{"norm_place": "pre", "rope_theta": 10000.0, "attn_scale": 0.125, "warmup_steps": 553}
MLP neurons of a small language model. Each row is named by its layer, matrix (gate and up: input weights) and neuron, and shows model dimensions 176-271. Each number is 128 + 24 x the weight over its row's rms, rounded and kept within 0 to 255. Numbers have three digits each. A neuron's up and down rows have the sign that makes its largest values positive.
A block is one neuron, or neurons of one layer that tend to fire together. Before each block is what it responds to, as a language model described it from the Wikipedia text at the highest values.

Responds to: Subject pronouns and auxiliaries. Subject pronouns starting a clause, often split as "the|y" or "s|he", such as he, it, she, they, plus has/had; also the word piece "he" in Karlsruhe and heat.
L4.gate412:146121097112120101142152151096120111150093112172119124177127163175157144101136144132098144133163145128145132133149136116138159161122133161077153178141160115157117116131112140139124106129150137130151073133085130097117134123130126107145165152139169116138114134103145113119175110107114098127
L4.up412:167112144152143148116119115170122096171138121146149103195102134127050104128131166097133116151123105132131172139146144100132153103130158124119139080129172106154094147200097137117126146082145155121157127138126096108137151157164119101135088139114133089114118146136115136115159107144137118148

Responds to: Compass-direction word completions. Final piece completing compass adjectives in geographic text, chiefly the n of souther-n, norther-n, southeaster-n, plus east, New France, South Vietnamese.
L2.gate20:094125106105120135072084136147161102138160155129114096152140133128159121116113110154144124136105099119122157156122122110128131142158159139144145121088129153155131180103162125116128133072074124155175125118111116144144111135138090115101153108138092106079125080171160163121099138110121134132
L2.up20:166166114126110107116125105146107160170153129125144135155135144119100131156107099136134143148117116106092121126153137081131131141103160150140108133081129149110118113135111126132163094177119111133138123113128094085136117117133107142148115111135139125127141117123166116105088106207153121124
L2.gate47:152122123163098120156123120133077090173145145152107158093113154108113079077129113128114112160141122090127107111109074142152108156140147102121095151137128140133134102111167086110204165149149117110115099045111095137132118147104093175115136155132128190153152130110173155133170112157135128155
L2.up47:112147161155123127118115180129111131112145127107152151175116145111144122164137107094139157079135110130146149136117155161106139119128190118129092133161158088130095137131101154157128077104140117144086170159133131109101148136161121138153097119144161052107135135147143176126117099085120140148
L2.gate249:153142105161115129139109129103118133174149117135141108132173144094137177130165080159105117122152083094110113142115149116123096165153106127133121108173152105099141144104089124110144116182128125098107117136118164116157139092132171133133122132159117111153107126130133115134093107135129114144
L2.up249:100160130158141128112171151118124116157152144140130113093157156124109144106092115136148143136152099133110138121148116084142102135156148097144128143126102116123119200116126159076192122105121125124137117120110160120116151108097159133152146158130093110135137134125126082151125136138086119158
L2.gate306:149149144140116152110125145140098113125157146140134139153104171132094150122166096076115137130117132116120117144105138130161124099116171176148120148186159133136172116131113110103159120136165147125078130133094129123117147145133147172153155178109121094132117136136137102109121120186148125090
L2.up306:119096162129118136111114127111137151139143115120152115128148120120123092113139126139158132122162079147132148136105124170178145139152137096112119115134109114148092170132108188170148116094093114142105128108134148133153110050136149108144126112098145131114149122127139159108153152079149131140
L2.gate312:153103137146132107121113137110135072140118094150165147147144133114085169128131097139145145152093118131096121181138117126133142077155158130117102161132129115121140130101115120135143109127109116165111109108109102141149112103134136142102126121112146113085136126154137117121118103144141111108
L2.up312:166129153145081162112080156118200139140122130116124131102148183112098116149135152148122112144098094149121102130118101117138173132111131099136105132107139119101126134122148151137103098116098133150159109162098117135131099135106148146152128128113120068133103134191135099133167124158098156113
L2.gate326:175138157156117119087089122131115118147093102141109120152141102109129156126143090169106127102106091147119128120082147178129131128153126160129103093087133078162148158118114140164181111127099115153090110156119121139163051080126117113147148120110168104118123143127107093125136145132166111118
L2.up326:167155118126091151112094131122083145165138102128122119118102131100179133147116125141125096132123121097100188100161152156134120116105131135086118157106129161164157109092088102118142111140131130114118132113152206120104151131142151118146175124089092101126154111110131111112151170141082125125
L2.gate445:151115083151166127127138151100167127134162120143139152171130135105115160130137137136117131114205088126154157139093126128115118133155093150112130141134192121156150145142113080114163142125124165102098127123104125104124083099160159130133099151125113129131128153129112111122124149142134110135
L2.up445:166106118159152158107138139124120154115116134130148116129125132071130192110139159109130129117147120110140139140129166191152091133136077124114116121145154150127105151083095104088136112096142117124172178157124110123143074104101148158099129121085089137133099133155131172130127137111152132129
L2.gate492:148142099173074132138150108127140157123128155144139104139153159123119132133150116154122141118112104125128117160158094122124138150193161179147081128151166112142110151106159131094139098119104166125068139136109115122125138135136126163127116071134117085111116180148124116123138149137125098126
L2.up492:135129084179085103105135128123117113161111124137067128137111138141086115161078153117176112125166097145153131128081122119135087125148111134119143183125153120061113153159111144102143143135120109124104119098170141089141114136137115094144147087139132114150144146116164084134125112166114124137
L2.gate554:157119098158112113083108078121069130153122119139120136139117078151163119130147124120141150167135119127128167121154143149147102115171140140102106167104162118131135134098097121114125126114144132170123117102117107112128118149157108156114159146125147133125137126127159128093125170143155099140
L2.up554:134132090137128124095117087145134166115135130126110150129135129163145121104149125109128122138146077119146143112134111154147128143138174148160115155093176108109152150116090095141149155126132129126127113102134098118127087134153069122083119138122138082144145141165153126110120147130147165134
L2.gate587:117144081119129178096127113139119150116093112127135138149158193141127136138132158122159137110124120151135094124146144230126126114119192149102114133131150142139132102099117142109109099122116134117131099132107134104151122133151118132157162134117134094127147139132137077154125155146159113095
L2.up587:110137122135107075052066133105135111146159127115145151177099118067045115160130135125170138079133095099120171153125114141144098134168122102131116161114131109147121146175131112128163126133104150123139123085123087141113122092141142110135132112132156086109100098126162135150069109182150134142
L2.gate591:096152140154132147101135144146150138118135166138105160095137125147094095130159149095103163138115118144134147161157151178099099136155123107132133140091089093167101096116150103139179110101168156138115069159118156128113112136129117150116122136081144131092153138143129181130160164129151114132
L2.up591:129188109120079079121152111144150157114098159107136113144131136134133146120136116083160118124130125114135129104186131129109140121111153086155111136087158138086126095128076146149164139135130109160125118130123163140119117148152155143123139169084141102114131134143161144123122116115120135115
L2.gate592:129110147152116121092156166128134113127094092116121069126170163098089167126133150122147141130163122119160140125116139121144111139149129119090151153116098149135184183100084103141143128149164162122093120125144123115159118088118105106117176082144126131147146155121129090134182133165129111092
L2.up592:143079162107130135091142116156097151102169128102132089164107143146097145113187168110158153149083118141159147180096154165106103123103130123133121157127147139108123143155138132138132105109128128115135105132101127141068127090104143118148120115107140124094091108109137108129158115112165145147
L2.gate662:104112154087129112117132108114092169122128088150083088145102127144130147137138099121059132110157158104104139134134121161156156161180113117137096144062122104166140148153101100150109105108165129100105164119115135101146167136158094142075127131109097122117128124090119154129120165146141110127
L2.up662:124172079094120156100096172119106139136085138156109130118132141109103108141129122099145142156103143120115187108123091142144128131160151151128151104138116153130141187116121145125169106150079161119090107122140141075138144114092116135119143097131124160139120165135130104143130128132116135152
L2.gate710:129133109136120149071109134136121136108114152119096137142112101149078142156123165141137081137114103109132160127143093144144145147134142156114108174124108104126135144116084134091143100106139160109134122143090075153114139089126119117116117138102114092132126116104118105123129138153124121101
L2.up710:117139128151130129125161139151152158103081142156112135123167171124142111148161123118120136101104121135106112098161121101161137098092137155177103142117177096152101129168120110113129130092131117106179086157132126126154109113166143126130111151089126176112122118116106130118104139117176137111
L2.gate735:127140080078142122124121167111122155149121087106140167050144197094162137109118162119094110149137119109099174092079155123120116130118151165132137108098142194091119158087114125157144132141146136118102131143128144110145142136098160107079103165133114184110138131109172115106097145156107140121
L2.up735:151110144153156107121112144145128130124141124168156102095140173114150121131118134143155171142180139123150110127130125068131118106136157120122125127145131159142132156114144145096114138124131144121102114122102156125139074150127140146167131128112125129124112086149112093150140124147151130153
L2.gate765:153137179109110139112104101165139188111118122137091120137124125156129082126140118147124174130125079108122138113154106132162162128115125120116096092111201094098109130136155153139174100113163142156137102138133081082107114131119133152095119133127158160094158121139141142152109134127161122129
L2.up765:104130109104178142150110135119113122089138096154119136133152133106136142121124140117134144142156100117112155127133127094110124116130136135143132102093163131116139122166128130097144112169153128093079118136127114120146148118072109127128111136128130120117134125109087068124090114081157131105

Responds to: Sentence-opening word fragments. Second piece of sentence-opening words split by the tokenizer (A-t, W-hen, H-e, F-or), subject pronouns He/She starting clauses, and inner pieces "ci" in decision and "ri" in Friendly.
L2.gate189:125171106175083143099148071090128116131089111114138117151125076088151126106105116087140146149143112131120127123131145118128093155138107138142154125117152112103153187144092182151113139130166134138164132074140128103112102093136134119116123115097111091103144144151157179119127136136107112140
L2.up189:115119138137148092120147101158121108124105128113161112128124147138121115102193140149147101128130073153106086129122103110081083149144143162116153149096111098153147178139132142136079134145121165144120096181118111126149102168147141085141127108153169151129116122121122106129113147138142128109
L2.gate270:110099124125176111098151137084148095130128152154119104146140124137161097136094171137144140109132161084130111141102153093130114114088098129114163122090121146160114073133130160130150133116112100146170119098141098101126117072100164108106105154134147173105159134122134159099131113106151085133
L2.up270:121130115091144121131166125097150134142144156141095107132089155133148173140080183126145177089131128120105128147073144099113160140079129107162134097100144151157130103153137160114160120141125112141162134070189134125099122097151194117141100132100148148099178140143128124102151115147141153135
L2.gate341:120091122120146142123122140086122073110147072122175158105115102079111129140115123117145101165181140123139157131144138105147134137136103126110090142128177093124149149108150111146166126098175124118150110106113089099211149141147165122114116183100089122139141124130143158109148180175102124171
L2.up341:111138140112129118131073099075133067121113125118122120160097111074177118175149065129145131172160102125145134154159171146137145155117119172148104123128176127103116165158105136129135121147137121133188111138132133162152156148173105131105163124125101087140101120104133129135142145112090122131
L2.gate351:108124157119118099107145131144101084113095133116151074139119175111118142125129128124113117113176119124127121156128147133153130097112102094104153126086158107144131162121166155159129139121144116165100087149099129119151161085124147074108136091170130116100133095155153107137104174097124103088
L2.up351:100110138073085164114132145141153080159110146098179129173125109146098099165117128128117180084129157125140133172136144137123108086089115110139151140124161130139081110108153149169166104122191109109109114117117144143119140104143184111077156143122155122086093082125133085113106116150113128161
L2.gate363:112129112147115104110126107153156083143122133130144116145156108085126138132100097100135126152131114110126112129122135121125112088133117148154176150104158146130127147155113119159095187103153109161157125119149138091179099104210108115097121113123089080079173135137136079161119121113135121075
L2.up363:144104127080132124153159091134091122138122139142145116157097118137150126161161139108089095149131144152145119096146191156110147113109096099101147161111130130118110111102153076146111097142107133103143119164156123124112153129123092084144137119106119135173126116091101142143139105150108124113
L2.gate411:168094155159102113077130095128089110160127087095123165139129124105131151121115087148172142158148155130136122094109160133146124105131100134085115102112149139145142143109095143106121122142133173148093130110140141126102103177123111155143137109166122110151124151109091123170158134146125091148
L2.up411:134118102154128159052131134118153106127096178121163140116106098126123131120118101164153169163157139136113126118137165164188158110145143139112110099101164154125138189113116112118119084128124158129121094127168152123169124173096095177118128138119097116170110117107115138126136093133094127132
L2.gate415:108104132112100107137158128158113127155151112119141169134128144143096109070144157161136117116112115155152141135116167210132114154131136124134130112121108114130128093125154125160092096121165127108099135156117146137139142169135132144109107123091134100119168158103163111094123149111162094117
L2.up415:134140160069111105096145128074129114110144122137124065110140129107141135151122148153153138100142140127075135153131121114135148136056111146141136106128082094118128132112125136085133135153149126131150121152129134106185119112086111137108163128136143101126132137163122129102112173110111108124
L2.gate452:115158121096128126121106116127110096101109142181163088143098142122166151152091147090158185190137162153133100144126110112150093144077133116142170166156145151127132136128136144116103144117096124141175102148114098063181108086170135078124137128141143142146155157097170157134119108128110124126
L2.up452:164124164130167160110139121125131121095140137084114124149121122155139139125162180168135090130124113130180118109094102109159084152106100158082144138154125149142101134123093131134124116114130130146173114122143095149136119112137148198124128115120116131096115165161135125106150142110149132103
L2.gate510:091121126104120147103099168122148139106134099115149138150161061104132154177101130131116131139108112146124145152148122151142101123170068121118135146114134114135157161128120127158108113079095118138154114129135123099170100118103163115106140096105121106139102125094147172121168119150104136141
L2.up510:129144113156148138113108162115101098130101096187137099147117129126145106104125116117147093124101150161130094101105101112123104143130114192116176108127106124164111114117152161103107141129124124105138158113089131158153119136154126139140125145121147140164078119104159141145125160107157139188
L2.gate573:146155172094120095121135116099152097132083141118127145122146150093095133133126134172107156111147174157084146125142096167160148123108152076122130174157118105104142095130055156143121090080128119136170106145102140119114146043090178102113100125109152098104138148095121140113116101118127120128
L2.up573:140159111135131155126149128105149099144152110074143123146112138154165100099084181104150127157174102167130157128088144130128086145103091140098174114081165156105107103150147164135125133202089104105159122112121113127135127115096116112112156139147157109115138144113161136170126111115136116128
L2.gate575:088105098155138091123118146148137122147153130151113119154137158064113193136086096182133151144121123078141146148161106133108134150148136146134091146103099112112123190141133098111144109097134120123093129104158099105135124128158105123096143102108143135126093082136132135130120155152101110119
L2.up575:117075120165141109161176151131137129102126117143127104149090083143088129115134108168123128135128149090181129125101096136124144125166115121114137169134133127116143128115136126148104069108118139148083089103097100123055103091160154120138140150116108118132098127163123118162152161066123128123
L2.gate676:114118133140125111093124117120156133132134168127140110170178099128075141137088075099090111122131178102130138147162134139138157096136079093119160145092167107119111104149133109109120099138151111123128127111153103134123123156161110130104119136154104131128109123143075103105147140096158118146
L2.up676:099157088128079136109116151109149093135109111163091137127144191101160127111135115143113095113109134139138095087124088169168197116124112154097114088111135112126083132148096124116169126093168143126066155143137112139121109155143112102092110109109078135133130154135129119168127159107091109135
L2.gate777:114089149133111139103099118130099122119136114138162142114150118130136171127102146123155126157116108131138093102136138139120119045090075144124170154136120149152091124096138143066104107150136123126119072168129139121145154123113171101121131113140110097105107149119172103113121127157130111154
L2.up777:121080137115098117115148139107117122080112098140167108126121132055139159114111130139156160131126160200128114171181174115116128116089102172134146131095147143078121105094111146126104132124120119109135083104147093136171144118154137111118151181141115126149134147145123131105111168140116110148
L2.gate790:115115111155105097119132147125110083166146128123061104102152141158117138103135114134153129114111124119102168149147126135104149117126140137109116156134123120142114136095129143139118151141121108126117078121143114125120152141148114083151125109124092134169113111159144077127190108159142098186
L2.up790:120135159119136129070135147139097112091105125128133123114102171058133103119113124135115151155133126119124128125082113162105091146150100116097113154122158127131115134172102117122144076116108124099101090111158139045122143179113155120075144121125123138130136129103131109137108106121151118094
L2.gate807:126117110124086134132193123133111094104136099125135115114145120145156127080134136141171157119114178169126149140141153126115125133086145123099116124106103141132123127147122125143107151113151106141140092119131129149137139130145148098110136165105184144097145168124158108133113151135106100133
L2.up807:129096144126112111127140149166091160146107154106112111114123159117159195160110097117093127180176104120135123126156131112075097128170094117133141137125133117084104098137114135097114177144141158157124127166110113159131105168105132119174092128158139114121122114141133076100099118152138124125
L2.gate822:130085132129068089120115113138106112126140129131118071149140117137106142123110120138148142144125108131096148155157124150142144107075112133158150152116096124124152134135094110127108118166081087161138053188135123081152124091154148096102151113180147100137126134122155143151116119142097114160
L2.up822:135111140118096128128172149152143156149141121149127118093163138129160150115149113191145102157150083127093166157104120192077150090128132116117125141107128103130159160147120073152155098152139121134137093119129112119138117120162120128078173138169139110128171159127119116131181087110120141149

Responds to: Sentence-opening word ends. Last piece of a sentence's first word, often a surname as subject in biographies (Sulli-van, Prokopen-ko) or an opener (Current-ly, After).
L7.gate87:116136150146116140080126122136119147118061180146072126094164129086119107145153126107111089126129136122125115123121182111124120135102090108162088131141141112160107106134132144101171152142119136111137185151150097111146166105112180131160096085105088138110117080110110160087124104089116120147
L7.up87:127173136118109117157114116110125116152095155084121135126090108112127136111127141185141193121150164110123111109118149116147102120124144050148096100150129095080137071144187113090115093130106158134100152124153076154151090118121143173113134123116137131093120144103113146124090131153129126156
L7.gate185:120159144174129079082154119145095114141155073133129145147137184136116075125105145123152171112107156112113142124128110139187099122125130141134165127111101141125153151150094118158129122117167201119152120146106157129092124119117092125125161138112165146177184202137158155061180149152150093137
L7.up185:126167122167042112105121115114141164109117146118168135144144108100129144111162092160097105182125120130100130132085187137108106124155107125131132139103137140102147147092139105058159153132143094162133146110121106131123119156106173146140111136145095109118088124084131139134140102091183125100
L7.gate204:128126121157094115122119114151113137150131109116137172120106137145123117101109121112091142178132146084109147090121133142118119119110134100079174121098143149114171134111171120147106107102121088176171120183136177120143153120154118102113120127101121158106128145113132105114124144148141113122
L7.up204:096152107160104157178129139117109118102150165177118152147108138143126127123126119169075162135145127139119151118158148096109118087123170121137117099093115070115147131125151131108146154158143136144147156126161145094124168112156129141100126117143122122087106145075080167176146138074105118121
L7.gate795:137137127152112155077141103094171120169133145149130116146075072099128123124178111123126111140176147139105092070142147139121121086144113131113064120106135148130124143076146141126138131135128117130168166138118127113131117117162111103135118128127116126133156131120139142097155122177122100122
L7.up795:134150140166119135097137121131138144095148127157162123119146130107119117143130128158108113109140119088134117125102121125157119135091126120109127165164120125120135117145150117150079096142125144148163153159204181125104103140116105198121079168104120126094118139096185103128113154166150132118

Responds to: Ordinal and inner-word suffixes. Word-final or mid-word fragments completing a stem, mostly ordinal suffixes after numbers (six-th, 32-nd, 14-th), plus -est/-er endings (largest, older) and inner pieces like In-st-itute, con-st-ructed.
L2.gate14:098129156134140125111127073119119123155098164135109110143096101149118135075070139152124096134154123138075150121096119156144125154171149139085110121150099119160105156098116142131174079100160142122176132070089146130127115116107135099101190126102086122110104108155125132083195140163156106099
L2.up14:145126108098126126131100135102095147128138082122104137121111115139104132155124140144095173115112124122114135154110103121092114092125134173142108133147104120062157047099134121118149109120107140128118115135098104111116080109134142096140123133130176146126083128117129107114158140118130138188
L2.gate45:144125120143080107091130131113161093138120132147153159137075122123133131113103115121142147142148121132142099154153114102124136118068111126132129090121167171123168130145127178137162130166135112162157141145141127154118144110112121137125103116151123129116147139153193112112113113088089110147
L2.up45:121131107131117125132104111129134141124115137118093143105175114107166116122163108139134156133141144107157141139092124149057135129160118156128123115151134084134110131119128158080110090162106089106152117096104108119147100145159123083094140128141132145098139105124147108139128139092121158088
L2.gate123:117109144145106107096125109138132119149151117119165104149094080094112131149135149150111101152135130133095158123117164136159125104105119089144103111126166144106133163135086085127162152144134117124104153110152120139194118129116122107150124102135134111113122142100181143099131116104145125109
L2.up123:116127125166137145126133163118129087123121115140129106056080133124140101108191092163116153122133126091114105163140098099095127117174141103153116118165127101137159088121152129149150109125133117146136148133088121120122095147090080139150112186120154140112145083143102143107081149118143131120
L2.gate125:111105148133145122181139111150077137131115118130091123190125086108174037118131130103103076124133096166089104128145139138121130124094117121109123131129098121164120130119110131105088146109116125163143104118124126152132119125132104101165148103162138109127156114119127081122076140142149115115
L2.up125:142110113150137119140147136147124144143125121115146113148099146115131119096134148175121136114139099140091126133117189161096132178150144161132163148096106142090165191097114143101153147174155136136120118128158149130094168126151107118119159115106103120150121193148138131131131127129115127134
L2.gate134:101135146111151097121116093117127099161088120154165140163131156124107122130143181103142117157098120116134158120099131152122129172110123193095120076120139115109106186129130141089133118100156156145105114146146136141164082130142123138097162080121151132066116135143141129122174142126171109155
L2.up134:103152123108145124103107124117152141124120124128136149149157155161100126118140163130178103138109091117152147119085105135131115162137152158126128110093118109103091152166132129116126092103127119116082126152179091197130097143146128136089137070113164093119120137160147128150156123111171146136
L2.gate258:124113154129146121093134108066140116119091071084091143135136136129166126100110121152137102094145124104082153118118101143131104166127149168125153112143131130125091106128120134131101131134164130146156142123153083133142105125097143105064126133104136136120121137111144155130142105113145111140
L2.up258:128108134136136158131112123123118153104065107129109163174158144155123132085121118112105154121163086188123162137140091142098094151144135142125130133138134088107111165121079105102123126146114163150097134142132088116136102124126114133130128110143118079094137131118105123152167135120179121128
L2.gate329:129132132113138087066163131160102149136083140172111123146173111090081132119148102106116169103122120133126138155108163132125120115143125186121117116138143119148111142142080138152130125091143125158112095082145100130147097123147162124108136117110149135147146131095126137140114118091173104133
L2.up329:177148144132135117120132153079147102126128142120107138124135153107131146109114121098172144133141122087095119108105120126124148158148154114171144170102128079140152164104102133126117127118136138120139177089114119141120094114138108112105183154085149101124120127105122142185142159128137118129
L2.gate418:133169139118151113117142149136181133155129114187141095121100184110150124120172150098112102144150098137118134138050127104134120129124139152134135116109122133149077185113123123127108126120113105135095116128128126138165118149154161126110135159103140118108151070144149109109100109144111138093
L2.up418:112146097143117133124137116094111119123111111116094128128162140138117126125130168154111163104163070125118099149128107147142066175075110127139151135153081163143118125075184147091124139150119103096128099141165135096130099164095131072177120138122111144125129131122136120095144074132169109117
L2.gate440:162142129125093124126129108086110111167104109146136116132111129105098151139116089106116149121137136128089177147107104146148147095120126131116102117104101125175168162087122141150146102159153098141093151070122136098118124111146132145189141083112122065067098117115154121134114138123132110145
L2.up440:113148132110138106116134113123125141147139150166087112107178130139115101146104129173159131143122124122157086123101166153090123109137148110131145078150155091087134171152142102115127127147095137179083131102165107118147147172125080142138107110130170142113122139124177149110126186112155142085
L2.gate488:099113114133090125116107080085100115120078087176132123128101107125133176143121089121132088112121109136146148141104116152086079122145116137160082098087120144095104111163103070148122166115123152133155106149130110103094099113129125086103124089096158132152140143119165108157106127116109088118
L2.up488:139129141121183153094098119094123120151147149116153120141145133117124163143126099115184121098192109121134153109145171149088104125108107109112108151132146132147137135135096140108113133180140165162142091169157183125140135080102164133166163122100125135155126134094158122118148110163153109132
L2.gate515:093142117184174146187138143117124117160108139175138156148127166104126160170152122104109112126121111106079115120127191134149123164103124136122119131103118132178104168137122149113086144129137125134115099142114151109165115139134186117133154142128074155131135166121134114085136114137141116109
L2.up515:125131143146136169123141151056131168116159117141120163133129166116119109169108162105114138090117095154110085142133135113149110133098132143150128170112086158134059112124145139141096119133091119127153111147098107151150144161118150091152121160133100118153112153121158135102152098117138142067
L2.gate530:126126103174168095090139107093117125109141115145106139109092160132157166136159129099126124132173102113116142140120080164092124105191138134119150108135104121109138130143147166109165138152112110109066174146114101115138108096135140088107089104082124149115142127165140116128132132125114125110
L2.up530:099113147148198124119104101116167151104121123163173132114133091071090138085161128111089118106130102121104153126141137133138125152131140129130129142116135130141148155122081141185129177128140127146113088169158159123117129097141118128160115149122148095124140101122172125113103150127087131137
L2.gate547:118151147137127124112099112094099098168120122160094111142137112152160105109143098090107118106125148133095139108100163136144141148100125138114138076100163130106173144121140163141106095157186115160118100119159119142163085107134124146169128109131166117138139123128144126109113148137158114105
L2.up547:136138140137109135118168160157087137119155119132113128138145081142158160169160089156118122104137152177159100134119155144108147092129098124136157117125123160114134140126124158119124157116128108119082126146106150129153105113152113124127151092084106120151175145116147098092137137122124133144
L2.gate638:099138153155114097094105172141122089158112113126178157127120113100112148093082133146127103132142090139095144091092154126174103100120123128105143127144142115116159154112114155106144134130072142159159115117131157146152138095152139161147169111120140138121125103114146197110136128163131122164
L2.up638:141163184111114149129142113114122159110140127129134158142116104154097069106130156128165125096124170117117104138130132144170105148092144101107122134131136113081094145120146165111127167096125123134106118145143132134101174162142059152100125110150121102075117133130132122150156107124155131107
L2.gate736:115124128120123114110121037151103130111098134137105106109148095157105108132085140152142084151129120128134152124128135074128141104125159131113147118053126106113107169137079088086146163124140122130120134134122104108142125141151128144145175104137129098096144085118122135158135187107180124152
L2.up736:135125185107099105079116124127112129141152121107083140133100106131161126105104139149143115091095111096119138114104067119120112093152157157154103154114110110149169124118083122120134120104126148132130127141170120102071086110100123142126135110139115096121123096093161135102146122118134118139
L2.gate781:094126166159122117121148137117132113153093059150156100094091151131133123113078141104144150157132090079088117154115086124152127118100100124104124126159142136102123155105146156109142096130122117176094146123141131108108141151096118123129157105163113169116139132131191146111139150093115093131
L2.up781:126097104117136075110120115156109180094118114101118133131120123109140107133159123130118140113157168110154159088106143124129129105093138117136119170141135168108135107145083144122164087123126146133094099132127157145140056092096119087090126102139147105110114135070144123100122099131132123187

Responds to: Word-initial consonant fragments. First sub-token of a word split into pieces, usually a consonant cluster like th, s, sh: thoracic, thus, thirty, scouting, Kishore.
L7.gate55:096129134165123085137160095097091150182133127064118132104146191153150107153105099130082093172109152104095161153147127120155130109131118099127100102136149097161134131139074102105097123124109142126133143138124145131106130157151132103138154107151150139089141159118124140132112176130131107131
L7.up55:132167144138121142096144141169130165116140112170110128131100101156138216199168104122125167151116077176140128122135140108134145177164131122132129107156142130150118099139130125142118124182135128149110125160140107155087120116165059086095154118117131091113131144125117166120135166118095117147
L7.gate161:096130138105096145112161117084126115138108092126088094120127091086121134104152139137109099127163130135160164128119168132143128118112142134118108125130123185157146143106093133149143127142128122116100147125143138140126123119146136193127099154128130093104135134154155132164138145172145095133
L7.up161:130115108143136155153145114106117164100151105129154135127095165082138113123163158106161093142084100118109123140139111119100163139109133117110138094175156166136102111104131151111133142120157149160087147130179113126084126131111130111160131119109134151102116143146120087092151150154137126175
L7.gate462:090056138110189132122154131149140197123154145102106117144128150104158157116131093116097130136106184132111140133112142137135138134136089155171092089142141127145116149109137147134152129134139120136158144143165097160130158125119128096212160124097128134118131163124115130106157184123155115126
L7.up462:148132156137149113121116119159130137149140086144150133159100175120157106118106125132130108141141146153128107130142131128153160116158121182132120100146127151150103100140124096098118137122128155126112092125178143166163179122133136079169131124159100132135122159153122129087153142128176125147
L7.gate555:108159104143152106115154113133145148139135122172128124162168145140149138161144143125139131153116151164168132143110140114084124145122175156123097125141132127154110119137119168111109146123100125135159153150130120091126104118150160105173128119120111109115118140111161144134143169087096099165
L7.up555:136159120123105097094138091109122118094131118122149153140092103132149136112076126128161081129148132160142150128124183140157102128097126150125162104141132158126135138077137158112132138142133108077113175147085120161135094120153139132101141149094152111092135140140121123163111109108180130095

Responds to: Early word fragments. Short subword pieces near the start of a word split into fragments, strongest for er in eastern, western, northern, also e(ducated), ent(ry), im(portant).
L4.gate787:180171156180133119096153081130111158198082105124094111160122100120175127140096107101131139171167105147125131130086130133104106098165116169109122151108142161155120145113107140137184125152126169180135164127126123108144136111120119110134166072146139178099153157121127122073104122088112101120
L4.up787:141112148185128108159123123082146087156120082123124123121113102144138141147127149091043124159141106147150109096115116136100153127168081176106109126129118099180116153111115127096147088121152140132132145108153136178162117128132084132107144121137128101127152135154098101150111125133152126146

Responds to: Ordinal number words. Ordinal and ranking words, especially the final piece of a split ordinal like Secon-d, thirteen-th, high-est, plus whole words second, first, one.
L4.gate773:130109124128083090169131123147132124173119084164123121132149137096154162141082105102142091185160109099115171149088166194122138158139165179104071113118131102167098138116104135133154112122109094155164120134134108118095122100097139118113096107159172064126104119122131100126097116106128113088
L4.up773:128139123131114058158147111159169121114096119121122144112176131114107095075124087108165126166130119116112151156135159109103125108152118146130100162139138122156135094096100122160156107143111133141123033104152130133139151121176121156112171123098147116087144111135160142093110141103179145117

Responds to: Alternate-name and participle completions. Completions of alternate-name phrases in opening definitions (als-o known as, later, commonly known, sometimes), plus past-participle endings after "was", like designated, released, established.
L7.gate233:127092096171135078109171101111095087114116109146159124123149154138084108107159106118101098153141050142121119149125133116123103114118165160093090134134123130105121148150141122141115120147139147129139126107124119134104162163129146116091120116115124104111154145155119119131154130148144116145
L7.up233:141129096127115138128115136086126146109141144124087150141143136106159155127097134152102186119118103110106153158093135147112147119122135199095164114118095103126097148135092132089087131165151152162135090138112190130123095150144132150173081103126176132120136116076151144105139147097112143135
L7.gate549:101110106121111106106106173117147157088105111107138060119150097118137106129084098163142108118090098157093134122102116178119086115142145194081138157124107129153112124131103114097125126115169136148096137096101151136125168138130157130148178160114141138125128106113117127106062151144126129121
L7.up549:070117097146134133099153132150113126067148137119144097142142046150098133112157109128166144130141109101135095142134073165117131155184155145143175138143099132141143093132120125131154133091176182104154132121115159124128144116136124163137157106166123136154124131151148125118128117146129151159
L7.gate682:138131141116129125137146101126121126128119142082145159164126082146116122108121103125107122134137150105147184144109176140116126145182164140077127110120156080129141132129135113083101067106118084151101157102171104098143140169140153181131147086129118168146150137107116154118101075074099098183
L7.up682:123134104132130153116115122120158131127137070095129130145173180157156098151195139121131178085147115156098089116130128121168174130102067111124144152088121157138096149147118130121123131139147123100156122138135126146151161165119139075098138126132137115109121083146131171157143110130159118117
L7.gate688:151107104159143128144153087114169154139080127122126123132145053143128122160130135131090129095092146107122134099137154149127128142161130101111103153124132082144147121153123146124156175131129139144141115154144151139116141139080104110170095131113158143122125112103101130098098102126129108118
L7.up688:152128137135110092108108140109179113130138171137121144127142119142116074080111103155163163121128124147123132094086177144115154142129188141101160112108099114135143140131102120129102093140146127130123118093120134136143122142086134127129151105132106122104122102088121141094153119120160129154